config = dict(
    n_layer=11,
    positions='learned',
    final_lr_fraction=0.0,
    dataset='wikipedia_en',
)
MLP neurons of a small language model. Each row is named by its layer, matrix (up: input weights; down: output weights) and neuron, and shows model dimensions 336-591. Each number is 500 + 25 x the weight over its row's rms, rounded and kept within 0 to 999. Numbers have three digits each.
After each neuron's rows, "fires on" lists the tokens most often at its 100 highest values on Wikipedia text that the model never trained on.

L6.up1889:498486495522513465504480477515488492517506510525500497478458498534499496529488522519557487443507515548516458503519497494504477489522498504487493508510476516488536495498513516536526480498528529512501483500494507509516463537535520525513476498472449526464490435476481455485513501501538493530514521483457593455450522508503506485503539489486487501506473469506491562486492494485460490445487515445485522545490484512451498511526506499450505507496457460497525491518489481469519537503459531565546475496519489487494524461494546506500509473496503504483481503557497501492404500440557450534515491497502522490519491496506508489480502520523515557507475489511509467530484493550511503488497480520489490525520477507457464484464487497486487487509450502469510474534505480462481464459478479
L6.down1889:482440513522482480488504488490484496493465496505495523526496526502485487513467517515487526450470500460480497518479463476532500526502492482507520513466488451491526515513485491473518509492494500506517496482550494522519499501494505495478512497511560498511470496511498469501506449491449497491525514484563461535525488467527530519504469519498503477505490515489521511524508488514493523517475467490480439511472507515519491486544511487525460506497491523491515464464476514505473484490520508526479441493481487489468469470529492475541529520512499530471486531531490525495525506451476457449476504519496505566541486497548501522495466486524516505466519499478498470452469496467491553503506501536517551514537492474492479503491542481524471514511460505458464484500553472446465485492448501
fires on: "'", " team", "s", " Q", "5"

L6.up2425:509481526452523514491485488514524490492489510527460492504507484563481542489460522552484530537496480517504536488481463463474489485515524524531458484447506524499502473514498494499470503533507502473501548449457487542522511483558505472461485496519545522523508453545490491518513492489440514518483489512466525517480520486502545501514508510515514506527515486480488533507420517505500552473519519546494517462512469515492496484544508495499573491492492498517487543500497515504444542480459557489541493499456525476497508507521489527467477486456533457480489506501546506523540501487489490549520489494479518559487500522504515477482507487472485514546478493474485502547531514495509475518474509497499541543474500506491499506485478515500520496536496519513544514481496470555493505505488513
L6.down2425:497519517501511509495515505495488505517492520522479534489544432486557554475546467512468472491492524481522486511491530508507492429503454523500503494519444539500482470490544573499511499493488532505498497511498524471482463448493561480482528527521522526485450513507499515508533487522485525486512485491495503525499494436507466455474502488479508512508462523512463488539469461502507487483505499510502496529498510532513509456507495461501498503511458514516534466515510494475498521494536515518486477500503493530512498516475493478482543515502475489490493492475493502517466510502494513523494462528508491526505487492500526468475463548493524555514485482483500456481504503525488515519491498494489505457479495447487491510495504460521521553493505543504504528447500464497518479522520473
fires on: " —", "r", "m", "s", " R", " K"

L6.up2370:508472541481477508479474513521496497502537514498517481529489561514505495481497499542495492549445491495547530520446462493493493490505526506496475510486520464484473471489498481521473482509471502492478515484507524464513487511528530412558511543464533519490472496482522505487523492503515541486523535531474489491498447514513470499510519534485478472498508493529482505530494543492519489506522494429476521479506475514553514490508521507509475484518477524478476506451472488508548483517476505521460499504510491493516535539498496483455517513524511460475480508487464510485498493486436520502479472435471516536497524470494487496461503502500547536540454500532503472511493529522497494504481504494488482531521508507513490524490492470507537541508506465492480486533466492488482518518489478
L6.down2370:475477519530528504501521515468506493504511537526502470515483448474478487497509503505479505534538489513512527496473542483480539457546497516540496500497483561549522509556533509522501542529478493508533516525489476490494454468535519510529503507520523545487498493546474439550434521481483530434531481521511531498499515510495546470503531530496497542475480526472507501485506518490511484500518513504513540511467542478488500486512491498505499526514503500532550524471455514491485486494511523512479453504499457463488522481469459512504490466484466495495446505448467501516491482521494546497492520508500507466515484502518485509492495509520526504498464513465502551513537502459558516481513477488462489480517457493470513513500518473480485521476502474439484506520517499503493489487485520
fires on: " New", " Second", "7", "New", " First"

L6.up2625:503458484498501532503529475458541465526505521495497462485494505473473533531489510498494530488529472506471544518518520467544496507497493470489504512509473473498530467495453498501486510497536490484475521502507503504495470491496514503514506510527502507541513505468529489486492510495495519478473500525486498484531504480456517539505498519513475553479511485502520485540507492448498484526519523510505545468448518553507480502487510478546521499500522500527526490499490549479504474489493449519537495519553497519521514512486504506493538491483471522511463520488504498512497496457463520504487517511576510486490478521520493472545499515510478472533454542536468487475507471512482541453507491549487454502507485466491502485476497460541494501484552506495512545486476496461471487535467513
L6.down2625:510554490489518504470511473506517505539484483506511478495539479486505513482490481526483526497491535518479505471460473517494451539501429468507485448512540526504518543489492434497509517501511446515474482515497457521533486496532473542502514490467525507524505543519467490517477465507475502553520538502525511516529460464513486460499501524525509505495492500498531484498467492519550492513490512504489502507526485511439521525463539503479495548511509478496489544528462479519515474473486492475485554491499519520538507491519529503482507432525503467487509487502496495533522482494523566480514497533482497533532542518483493495486496483481503501495548490511504515522432492497531498498477517509447477575526479512440497468459526500489517499464498474488474510454489533521524477493520515
fires on: " of", "8", "9", "5"

L6.up1078:517491523516528464479483552509530543464524536499492517455497532507505466492515532497498488487494503476470541499505503481501511510496548480502491505504468485502451516472504537491504488491504495495484523538497510502473484489504500492553477514449489494489475514524549501472504535505534512496511495482500466497485500509518478496506541532487481510527476541496452493510479504487489595465468479522523479469507478531483535484454491503458557480506502485500515507506483482539494539486473547485497493511543471515488506512523484414494521564524501481484480531478478464539471538500484507488496513454465534480481473511528508494512489520495515441470494535537476473436452501498465516503440503546504523479498477440486496477509527506485494467498488471489503467409500536487478507483535497
L6.down1078:491507489472500528506515504500496539504549534498460476515515483492480501505491495499520482512460471485537522480511520504561506552533529534500474508461482476519492491519470530501514544472497505511473515520555501517456474504449474517468530548501459519468482504447514475486482501467508530512517516464516475494481527546486506463491510529523510484523486500483499505531528479505514516527482456485515550491517510483476494476499518475501491506511494534479478502538526542495457539533488501521438485496491503490473523502543518512490481485451523462497471491466500487473521508493483521522536532520514489446484499479490508464513483503496507482515450502533484484468482474478465507522506540496496513485487520473531485503513510516513479502469527517499550502517464472517492503501478503
fires on: "0", "5", "'", "b", "2", "."

L6.up2289:480481436523505530519524480491456484516551444507455524478526496482501534492537475467470467549517490505538513521545483497487446514460523492507468469499496487511487551483476497477478484488506490497499557477484458547522492486525499489480481496530529534513532511474478522499503501495500496508479462525489486491505474551469502495509470483525525519489500463484542505477540471472477472553501495479504454510506489525516486541498489460467468495540494502444529531522501535465529502526496503492494507529505485483525473502534530465490538515533488525505485508480486477493465526510511513487497512519463514500492502544513510505504500517508505484490538494528513502473490508527492539475485455512473529482526480540496474560524512531522514455538495474516483502523474489500495488508473495
L6.down2289:486510505482518514466496457524521484528516493463543483513489521512480495551465522498469492487471504481485530481515498552510531585510499602490500497483500466482494495495529532450524479486492555506487519521526504531510495507515524481493461492482494519514498512475502496509476498523478482458542510491515477495499494508513508522524515497477470455535468507507490493508523505513502487555494483530482577482492486522534493476493507468541492508499509491471459541456494525518410512481531488484487509490508485511474481482483551511552498501554504482493467500493514508480475446490494459520469458518491502486476499511508539456487530476545486464557498496504462543514513457507442517502503482508479469516510515545528509477505479509508504465529516467535492504501510482541479478515486552
fires on: ")", ";", "'", ",", "]", " |"

L6.up1159:502485507467507498524434513494506529486524514522506513452466450473533527511463526487481485482506479511515489513498492497496490525480478519556522490469491490484541499507482484519518537514534500507502517499546501494562528500453473530565495547476517502464508496494514465479486473509486494508503476510497520520498528531520507480515519528517533525516500528486502473490487518512502463453474519492508513523489503492512528469533492519493495518500512479522491470488540498490531536499496480497528423484513551483520542491489511444555524522514464549503504468467463493533512489551501486568492545476535501482499508508508525505523452445505484473519469466485512521522480478500525502505493489470524548472529518531488505497525531497511464473476462565521490492482510501493495452480508455
L6.down1159:477512507530534491502535513503535512482544498476537533479513478510532475486505495512493485524551504509488486513514486502507507527475496498510471502518506505504499538465478501460505537491498478476466477497520488448459473497521489489515524438467479506495515508498502444504525529521501501480482523503501528507485522500521539485509515466530492497584495499499538535555470485510553524478523536479496433537539496529517499480491491539549431465472465492483493540474507525486519522494498462533519534519529446488500519461555497539474481523497490461496521505474546508493491533492502476490553533495491467506446467509511528448447453488506489531537499550495483515479488490473505501504519518531465481486461485529503497476473508508513556478510509472517486478496515544491488483515508498
fires on: "0", "\n", ";", "="

L6.up1063:536540472499475478499462521506531486514488508489471495482544519530550537472497497494486506443477504461512488489480463425493543541485496521469491517475522543499445510482522472514520498551479504479494485526494496470509463481520503478507470480523506456489493483487506533523500482494536458430496439431457485514515479525506470479522518540515479464462485510449453515512517477495479483530491515483486461556490470471480481472517537503565488510488499500482531487489509468528539523498459517514527492520477493539519501500490462543516521501488540510493475471520511520477442507487540498514469560522509495474525503473530481505521537535516516481511495525506498516490492535475517508516508518503503521480483501480511539476527494484468523505459512537514507484530451480527483464478479522
L6.down1063:535535473487471512439491481517490512495545505535482519470572498539523555517526483530471531485460500511533486489471509452507512470545540464506490492513501440525503538511470490496474477469499485537479535477500512496508542545477521530508474484450517489520513507512510501539490489480489453533492496484507493446459465506519559541449496521518492467481523521527517476497544542519482538518505454477493498534518465509489498446443517491518474493494513425535487491496496552543502530496494540538510503443531532510554472483486505488502496523503498523524498497538486489491462476476495493490569458497538550499514497473523503516513519497446491522517461502485525508510531522528471489515488550482511472545561533542475532509466498493486507514484485495498486510467509444493496553507515539
fires on: " ", " than", "1", " about", " almost", " over"

L6.up1942:509485508490491524454516493487496538491496494528515517478488505530500498537451484473519513490507517461478475502540489525505583495461511462512516563492505485505500479527459504484526580517488469525521502530520503518479511505446530427511485535447535483435492533499523512540489478508539460483506517448484455464493506472525471486492496464509478493535482479531483492494535489495452453482514485484493537513520482515473471485499503478485533516473496477473507527443498494469539519555500506521472466517503507506532448490520487503481533526456503477486484526492507484507474474518499525498504521502515493485458490479460497501531521478525521476528481556473521513516474516465488510514530475529482467466492485487508513498452512469502485493466511469505526504483496478509514460458486520
L6.down1942:502497489509510437494522512530512513535494529477511486492473477533460522495521473429473509494499503486539474514504486512503520524501547498513497522480533501518532534517513499482560547513461507504521461475527529480477524470533539498527518499491486521547481536481503503514479555489502492487545466477542497493530514546527502487493511488478488513520525492466527482507522522495488497503453496518484504471508499536487521475451540517478524522479487539529496540486552499472517489483523506519471442512528495523538491499509517492500474516504465518531502550525497477464481484512477489507490533458487496512471475492501524492547506521555500466519481495493491529557474516494483528502502467531533534505453492472496529542517479453557538505488494507507517528492500504483522503483512530
fires on: "0", "5", ".", "3"

L6.up912:489470541485484531514475512493514507540515517486502489449500479524493512528471483510517459506480475494450505495471504529491493502485453496498483499489491492501492535468500523517522508492468531502488468491517489494493489528448498467513497536520489486525512472539479537494499494476472438458522483433504480521475464503458463512502543469523491529481495528509506468492460514531487494511494461508489523500527534487551465482488537501507480538486518483490500493457475478536476490482523517487474536506491471492482480524532542511490489487471481520502522511483563521459531494508486487506511505484489535510467484492475501509517484483493537478487498522541482478461476494520473520496516516546491504511553521506497496514513515496479485508490555483500468538496506507503498499487554496
L6.down912:504535480491517490501474492515468528509536486506491518469487506481539491522510481539524475506515500483508512488554522522492468495461491488489514476512506529523508521524457539527496501487490499517504491494474556507514541465510512516509505518532500547484437532452477499498519497510482543508467519531512492470464470537522513456534482537521548472484513480491516531512468520540529524498527527512488496535464490509454531473532484470504508504518547512524499487467552452492489506504492509497531497497476523473518521534523508449498519492524526506484474524490499479492492515507450507523516477528505500459512509511470472510550502511485499516471514466479488520477484502476552540483526532512513481501449485514510483514509458539487519500499455456555490503490534520485508446529459494
fires on: ",", ".", "\n", " and", ":"

L6.up2566:473491479493512538474490477511475443536493528467494469489488479540476496520490503488497495491508495519474511500485471494471522481491550464457478501518503514527510477515500503527514479507472507491507504512509517505521523485514456494528492506514534492480536530484485492466464502534486540514474499526501499505540520488469542476493487456506488429527478472520486533549520454505486483498546458453501472471477508473484487458479507489516475471496496475500484519523500464473494513465520496494486567514442510502470465473510485505492506465487498512441474450508497530479502498493514513418498493487550482505537482497496495493452511502521512480512533555496515525548498547499499505484437513489499505542459563530538483495511561490531499472507456502520527548504485480510528523488490529
L6.down2566:496470498518504511513524495485520501524516485495525497505508514508521509491504529515488494545497517506483493488494476510523498475478540496513526477467452485511483484500502494517482527540513495491523491504518516461496564467468482528487556516536535502494503447523463460466478514476517525499529484475467500497481512505493502508478526478505541502508521475499484537506502507510539526484500487520532532528542518516483508508464503498512481536508472543546469507500497519574499474508519519510530483488534545491528477530548498425502484514544551501494482498515533507478465519490476501486510449532500548497501492486493504485466535497502530492490473519463459541547502482508580505461465526502482507521484498516524481485515468537490523518510532442470460493513461514536498479505470516
fires on: " all", " All", "\n"

L6.up285:478547508473486500534478493493504550478505495488498473510536506520533512471479523513489516480564493551496481513575453491474529451520468380468503524488451534503502491513531455496511506461541479479505501494500496499434470482472505486499469471491471504502471498512534535495503519503488535496468483497487527503529482522450528492496539468483487496498537501528509522514474479505544525460521508528492520500489525509488494489539491541490512489554518516493505522502502519458541469481493480514522523521466515528515450489509503506512483503498478421510468472469533478485520510517531474516526469497530493491507434486529498498533480507484503516484512520504501484507528542488487475527527502509521520518498456546499491485499487521514513515534518452467490530509531467489483529497488502
L6.down285:545500500456517540453507533508488505488504530474481498481480455521497526485494483551452492466478479527533526475486467494459520471553495468515511511473478506491521491472478496504568524537522520523469485528558520530476542510459436499508493524512490483485467507511545520492453550538496448481479487495487496524526479523533515480483541503482501506501496510453531505515498465436506507437543543528485499464506523485457511469489516474490452494512480498497524490514552508475490507470527508516497511536575503447477497515540542457530455498499501519484494476489534534510481484546523519509484485517511520492507485475490540531524504484486495444531517501520505507505500509544517503518522533528496480461471527526488539464492489481478492487512513520446460470529504524531471500493472471
fires on: "\n", "ó", " career", " HUN"

L6.up2623:512471484445511497487510506478509511505498448499475449508513504534547509483529462478457502533512508474477467532518495511456486537500517521532518457530502504481490515484443507499510468509472544496474519506474480498505489497468477463546528506523512533510512466489525465493544517512530496545492485493491524487504476507458504528509522510478518500535466450513515482467487476516504514483486537501487483523456463543515485509511468519514503471503502477474499509510473479511497478488443521481513497529470494556538517500497488462482515477493452507453548516499521491503527468488506519480484474493494540470458528509495530489501489497487483468487471478526493485483455452499514486515502460499503523500533517514506492522522505524530509501520515541500492516490491492501496513503513447
L6.down2623:468542515515517495519502504465510502517495450496531476508476450524495510524494515486489513477518545488481528448525519554497516572529538514475521513499559515504486502552537490514538508490528488485538473503487534545464497493503495491482504526492474474494504482535488563554477552499507517571496494493489480511524492474496472471482523520502533526499534521502503470514486532519499527504496500539480516524568523498520514502474491489534496505501480522510533525502483507485483495459488500504530466466502500472472516520502505497504484526498533523543481467488489516500499490504441466502479541535458536487507496492463499511503468463547506508507541540504497503470488524514503493531470492509537458541453474485469531473496470522511507482497507512516508559502547506493485530523490500
fires on: "'", ".", "==", "\"", " |", " \""

L6.up1119:416514515469494459512489496482530514475513495489506543503491502513506457501521487522505489475509487499502513536495518438498528496505474528516517477465531495492482555513503460485490444477532481490506514497465511476477525462466478463511500501519489479533492496531494501508440506492472503524519516492511557503521458535488496527482480530496460523475503432518450533493495435544511481548478464473498496455459491498470503509529481520521481512481509502507466509468467497446495502495519518481515524531516511509540478524537504482436525509475500503482487503525471518503482505481489525509427525471477487485468515478517516471492464521526499500533466489495493489477527496513518515503516493462468475507495473492485512528450533487534511489525487483507526489436478502487496468472473493
L6.down1119:526524449492480448491483552509494483494524505533508479527447511489522497515503479481527464510484511516519486515484522461512517482493506484499512500470468512493524493513512486509532493473465532531509476482499509517512484489539496554479539507501483513496520465503472541485469490508494470466514526500504504475478449518484471483474465506501445464476490525517503486500494515489496546476500507507465496498496547436522477490475516525527481478504512512499491506460483509525474491497501477521444439483533496484535530506477496533551512498512517504483478463534518480495467523565512467525513516472491479509511523474508503508548531503523498508504505501450500482558545495527479527490495476460464487489512502526478475484510519490473489525506511448482504478536465535490517480545508497
fires on: ".", " New", " N", "7", "9"

L6.up2218:480520516494561497528507502522517482557451487481505494452484518483459501505496492504488519477502499507482506483527540507524482471505506527510489515458471507531529474469498486513484497506540509537485515512471477516510502482486509465503536506517486444512508501534499557548520562475495501505484497577499530520478504508491526508504516476503513463490517583503485467467507502517558486507506459511510476498543466509460514545490480488456487524484490498498492498484519538470528483476511519535559487504539491519493456537476503519487466509487447540509502486480484461474462447492495537482455495522504492522478429498511515500520528479519520503457469502454517516499484513500496510462491501552534540494532488501512509449518507474516500481472520501496492477508551482498497498509484481
L6.down2218:481545512488479509519450495502512476533515552513471466531516481482471446528516549478504471520519512463520461483462511453493501472517468569554480459478440506489528500484494529519529481489489487544541516499482529502517504513475482543515524544488475511479473481492513487474446493496566438481506522468481466488457470483493481503457529495493537483475493523487489491508523513459524482529454520533502489478484473549483479509514516509503481488516479496514477485525529491477480492492524460558495460497503462499524482534497500498546482486490483530486488481472478463510476485500515508461529493516502510480489538519518487498511539569501476500503501503495549456477516492472531512484487491440490533489483536495451479515491514508463495543509479524540512504489449500468498490495486472
fires on: ","

L6.up2407:447490557492447505511497488525436501513517480471489509490480486494522491505475496499525492468512517543518497525524523520469485545510547487478510511510470486511494513468473495493557482469468541499514551517549464495537497553515475484532468557546496510496506497525475494469461510484475483487512507508460466492476476508505477526516508521512517501543510502503461464481531522480504520522520496483465472529479513472537501487454535496493513483489485510475507477521478561474475497473517453486475506518518505481504478481495519510496523424492525521472501543491526491545519446479483509500541519510498515467518490536511481535546538501541506486452530513516513506507526504504438476502547489485520508497516483525446466522514509544497514469509537463496482498495531447526511485489535486
L6.down2407:501511461477507520492527452495529531508525481531498499368497520527536491475529494517503500544486498507526527463474501499536503670537482529517508488480475490503500521467548509495518493523505514502486518552509473503530489468466508521468512476511511503495496514482521479500502502515527510484494525482553437512499493511517487492512506486470509525460510484505481515502502488501547489494478519504508530512517509536505495555498472479491481490469498506537494498483524500510486499483500518500523525493483545477484505487474523517516503533531539489540486500528508507464481530499461488472484526494489516532530536513538521461490510529510544478527525485475538525512519472499480515502520541536496479515488518509506485517455476483503506500480467523516536489531477498537502527502452493
fires on: " |", "|", "-", ":", "s"

L6.up225:495487485499493514475503483475489507488501425480507461468529457508452477505531453486520491545504494505472517463501508491508527472534417477494527480521512492546495519474510456514502503495547480487476541486544523493484534521488510500504534510519494505483463500522514505504493485497478466528490524518468487528507457501495539522471472464519501493518503494472509428490525540469487461493501525487521448560513494521487502515480522485517477495465537496505513514527517493446479501550536477503510478479483506468571468503510543512501506520488441469455468478520535490520511544487493470472481449501467519533525537529547514486475531464510546495510445501444522488506503496505500526528528476470540508509539530504482526532502496497535487468492482522509500502493487511498513514501486483
L6.down225:470549493508480531485505467494493470525549529465544481469509460499464490478486532490471468513495463475519513448493499545506446545517464527466499542520486507542446498515477525497495472534535506518509467481489543498508513486483484508489518535533506520502504496515476505530497476509510473432506447463558494500501504455548481492562542453501481504466474524523504522489494550486509536524534478453514543485513552491484478519516472497495503499504488546473527488492495468506443514508497519494502491517537474541476506522521524480495495496473572559503529476486461510478494530509484534491468527472470515453461470454481462491487508478458496516499519503523496501505486465500461482523501463483494517530451456536494499494495530516483488454474501501527576511523488485481487491505522503
fires on: " (", ".", ",", " which", " –"

L6.up232:526506495482492437457503478486514558516510495498540534474490490512489511498521490476494509483494468545476498503494498479483490483533476499486493551501518500509460505504483507515494498552498513534489527502527483507466527539511521521498511497484512501523526470505483533496519505499502517515475467495467504495461480497476472526497502483510483473478514496494523494513511509505507497470505483480495497516504510510480544513525553486482489496493534489473519521471516518515524482544536517526496548475495523530536520477524497508468482489531509464497466492492506545501461504508490485504468431472511516484491532506495522484547550488503485534521492486510503555481528517462489523543516507496484491502494438548544503496471458485469508525471500509496523497465535458518469493501560494
L6.down232:519492507433481467485520497538495522517499458492489471519512473478518484539507532497511506494487489473502500492500486525506582404516516492526525499502462488457449499525520533502508519500491510497491537508505485483480485511540482549507536551493493483486487515516480479511507511522478507480513456458547464511529535487545513471529482491531521473438475498509487495489491481483493476525435509479518518509518505476470485492497539462490502518495512465514497495534516490480534517512515490501527513523493516448467489492549486481502527534464493492544483505502518507512502499528534490487540547513483530480519495490488540517500484545474523542505498501495496532467519512503490554524506489533537513486513489528507474503495457508489474506509534518485520507481498466545499488470518469
fires on: "-", " re", " (", " d", " cl", " tele"

L6.up2305:513485497449480498524522479535484523472519510478517475524508516531542498463490517471513488475487518534515470534469533468492569462515517472461540515543523511507538488473518499536526503499514531499539505466492501526484454537498516513500498491482494545506454460479517494449488477512462482502476470500533530471466522489501515476489545517549498459511550480510498497513460485447513488500520492526528496514466530468537535455517535540449482520514494454481511483461493519495488499516483513509502476538538473500479500506514497529493522472479490489460467438472571484487517485488503491438536512519488469509526535517502507505542514474496496508515515562492479553487481528474475493510497494490489516450507442471532518470465491439461482519503525485515494549486492510496490479548488476
L6.down2305:475476500486461497515518489491481514492480527495500552528519487492462508505522498509510504523510483495518522537499527511510486528532511489472522502546495465460503527529485478501474466476478480471510556506531508522468487539533454540474486518491484563496512518521488515491486474504468521471487463495501478536490517508526461460534523468495467503537477520480523501476488496512521482483495540485502496494478466478496520502515470487513463502501484520492554511516478484479491494499510503488476472490491515476523528511478480515522532465465516457525489524534483492462432486503528472510461530486476540490529494515436450515544509511510490483497448458481479511513490515527498461493516472495480497447468474478493511451506489470499490489504461494496500506513538516526481513457506436
fires on: "1", " a", " of", "ag", " Inj", "-"

L6.up1857:501495529496464452546549516472511505464502495490478490525503440506510536480538473498494484466516473467481511483494478451496517472504517523482542560498513477542532568503514469513473507500512542469506511480525416564505503474521553491472464486514478530548463476490540509473479519489504523523482500502489492505490519531494509487492502515548513517525524476480494520500493462482484531499489481534498479491512477527483553490563498481494471519474488508490491532515497502516496526480487520455481501469516521499500490499484503484515531511456494508464508454563515491452505487499472523505509510551497505508496494496462491500466501494519496447483532485494506474503530496526481484496545495508487519545520498500500492486485483483501487502449498460509533495522485485491493492511496515
L6.down1857:502504469473527528498478509479483451511492527496430490497505442516531502531501462485465531522512491478549491540504500472514520516467520492490497453498473521455544483527526489471487527524518513531492494548503506522519486523524507498474452487526501477510482508500497515494492494512546497519502483503490473495517466457506483513509487479513477516470503481488563528529515496512492514484547489536521508508498495485507494547516476466503508480526478523502509521517516516490441516543507476513509483526501538440480487515447469476464482470472498557512500498507491458542492477472490476512484470473506506514535536536502514471538512516468519498511479531460488523501486530505514486545496459508516512477467458508521508530495514499498534465531465499532467470511465539475469520561513497
fires on: " |", ",", " is", " Certified", "PP"

L6.up1434:508444479454509491511515489496544505486462521489494562523464485495483513525555464499489523496461501513536494422479503503474483508490531476454496472491488476496482504480515462452480526532493471466446479532521495493531494468515488501494477507527496532459516529483472506485533507529521496480480526495543512505518472526490470564471511519466466489484517498478523477501503481489517510519478498481520482517476491493509481503498468520488536500498487490466524513537535493478501493528510496522518493503531508522511492485445503538484507535498493435533496450539583487494448497490499483522559485479526523520525461487520492473501514462508569517510491536525523478552512486522491517469501529472499484531525513485544522521531494509464482529471501467514489513485518495492505469507488526
L6.down1434:502552484527418483474486531495467481495482507478505475463507502532481529508492535503494487501518466539501491520491515509526513461468499458512504512488496462529527479488503484473518476480543522528446481523493567549494491456467511505518521527472508506495473520506471528513467501501444500451490477485452524502519514497525491479487480548511514531542486502488570473523475498505512501519491524472489538527514494471525433515474489445503504461472540514494520461492488513525489497522468449510508469515532539561550482529524507494503545483508509510478479522480475566480520519506457473488521480496511526531487436488520475492547497550491520484483495538506499484502508534521506488542497495524532501490510499574493520516511524496473541509532484489489499507537501511480471500490537490
fires on: " H", "1", " a"

L6.up2333:534487479481507536499462517512508468506477463520478480485498480466513487448512555545484484540455534504479524468505484513461524562521514479530471532508518477452499529492535502525491521489506513455483523479520495499476512509501507477514539495526455479531480503521516510460491502528491510506473467489496490500487537472457536485458530465501490442503518525506495460491482517493500513510490524470517500458508491451466517474539531527493507510528521530527488493506502491489496509500499519509480523463536501527515492500528503525508463460485505531468517544471495546491524450509518499481517517491498489507510446533511465536506524495565491522489518494523505462577490488480505464495491534496542513480527507515554452488500477487526533525496469478546452484478522513478526508488494510
L6.down2333:492474469479500524528504501508465489515492468521511450550471513462480510507480461519520441521462479534515522478569497511489514507529460510489490500475489500502490505483553485470473462495532522493526540461501507508464506511531469491482478490528513551518481510494460479472501494500486497512485504487487465506501523487468484505454490507479487551485422514476491514479505488491473491510481460507511486525486472489511499493468526502483508480468520507476484535504529526504498516492525509491507490534480458548488524459519433496501526515510506439512472521534457501520499523512521499457526490489505471529491545483543507475536483495532468506474500475505518527501505493520501517451504497515482501476521495502537520477531533454522494472516461487492441487513516501516571484502497504
fires on: ",", ";", "\",", " as"

L6.up37:518513493508507496496498509495531494496522513496501498447475531504559532507476484488529526497507478485495472565453499514429510490510513513507467517517452479473508479470467513476514476520522470470505474532495495542517525518495479498466543485513479474495508493458460494514481523491506494476513526491466493512469504487492487535503518520500503486485465485495496527501487494554458503499506517492515533519505524491554480505513507442487518522515506535496568525495514495500455503499505483515480504509483462533487502485476495508489496478476501519531489486557571529506499543492500460522466488512535468523525464492515531518483457503482484532532446490534512506460536535525458529501511497512459470510523502477504465490489495496530458523504531506492540527509476482494524551511464505
L6.down37:466477467483487495493464525520458555541516514487508466433505496499511455504487488506539464478448530493490523500488482535495479515512468489509536499498474481522485527544475463450506534529487509488526506498528480514538467493520493507512475501530479481467478460534452514496553502465536491489529473498490472485483495488504532503498497516477533479504497521508488500501506504463485478478505511486517544510497496505486466485538499491484507537499530482477496510504518508474511531493527503512488518474513510512495505454484501499497526512496483498512503491518520503431499502498516544487523517494487526508457474522515444540487509518507510551465529497531502435497509471502473481469510497503493498484513487537529496531503479553463478502523521519521515459475492532482577501499495510
fires on: " Q", " L", " l", " La", " above", " la"

L6.up154:542491513515512527523528488497492505488515518499503512500500485505495512447481468506540477483515522502527492478505510498451519499482511483508476486482503473506479465476461538516511481553480539489494470527489478433528530460502497526502523533461489543515476501502524506530485498536484493485529516518515469442495503538501514510466524453474440504496456513494493462523494482508461542436488481545533522501468511487505481514562516476518484525438548473497510445528481507500520472512475486541509484495477514498465519512503504475488489476473523491527507500509502534534498513461523469482492471493540479500493512487529485506460497527503504465536458481508521520481524527496466565532521457561472510514533474477495509465463467486475505525519478491487475501456486495492562532511492525
L6.down154:514511510513500467462473492508511524497475503514536497539514493493514522512470470545508485500482535530518490527520506500485486456484527494524473475495487446484558532460499485494474479492481474502517528495544492530512506533513494459498478512518571559505500467492474513576519530481469493466459507506459484471535503477465536498432507481506434456450511513515479476541504524494507520538462490456510499495460516477515537492483485506475495512497494487521469469493462506474485494465554474519510518441557535474499524508476483535536482516509500538531492492534462541482481536490463509522453543499487501482492504483509484504505527484524481457529500516535479457513466497469522496523483504523504485440528523491545524497499495455512541501536560492458506528479525496538522490473468503
fires on: " ", "3", "5", "-", " |"

L6.up599:500468515483486507505479492467494510495540519477507521534490514490448506527480493523549470500483483508461537512469504515500443485503531499533515505539486504481496538484490518519526469510479540533495480517492479513508504478492518524481511501463496496536501493501504462513496460454486494495550456467430530486494470523454519488528525505484523463503463485499513492462526509513488561579479532513514514485501500493455537463509507510525516478491529488517488517475506524501503486487505539510522519489522534496471514517485503510492512528478430497487506526461515547498498494515476478517538479424503560481525511525516542541485541488512456476492527492474534491484526479487451507467534477511546552500512491511529520467507506555500479441535515524471463504482513511526510512475479481
L6.down599:522547518473458508553473513511481502483475494464476504519465493494493509503528511509484521478504522486547501520521496461519537543472489480522492507475527467504518534454525529492512508533507477470511505493503512508506476495494505531554484529495512478481512497466479482467518515514483506475471552530511501498478505489542490491466495512487500516506515484505493482511491515517488486488487526518510514472499539490505528526509452471485486487516526516502518495511480477491483476479482523503501488498503512457528480506535510520506508539546492491475458500520521490498521471477555500507498522542534540505466487525479470474488501534476506469524491483531472536457488546503510515503466515530492512510488466471473516468462501479463506490494499499522498529546476484553487486516481496
fires on: " The", " at", " P", " |", ":"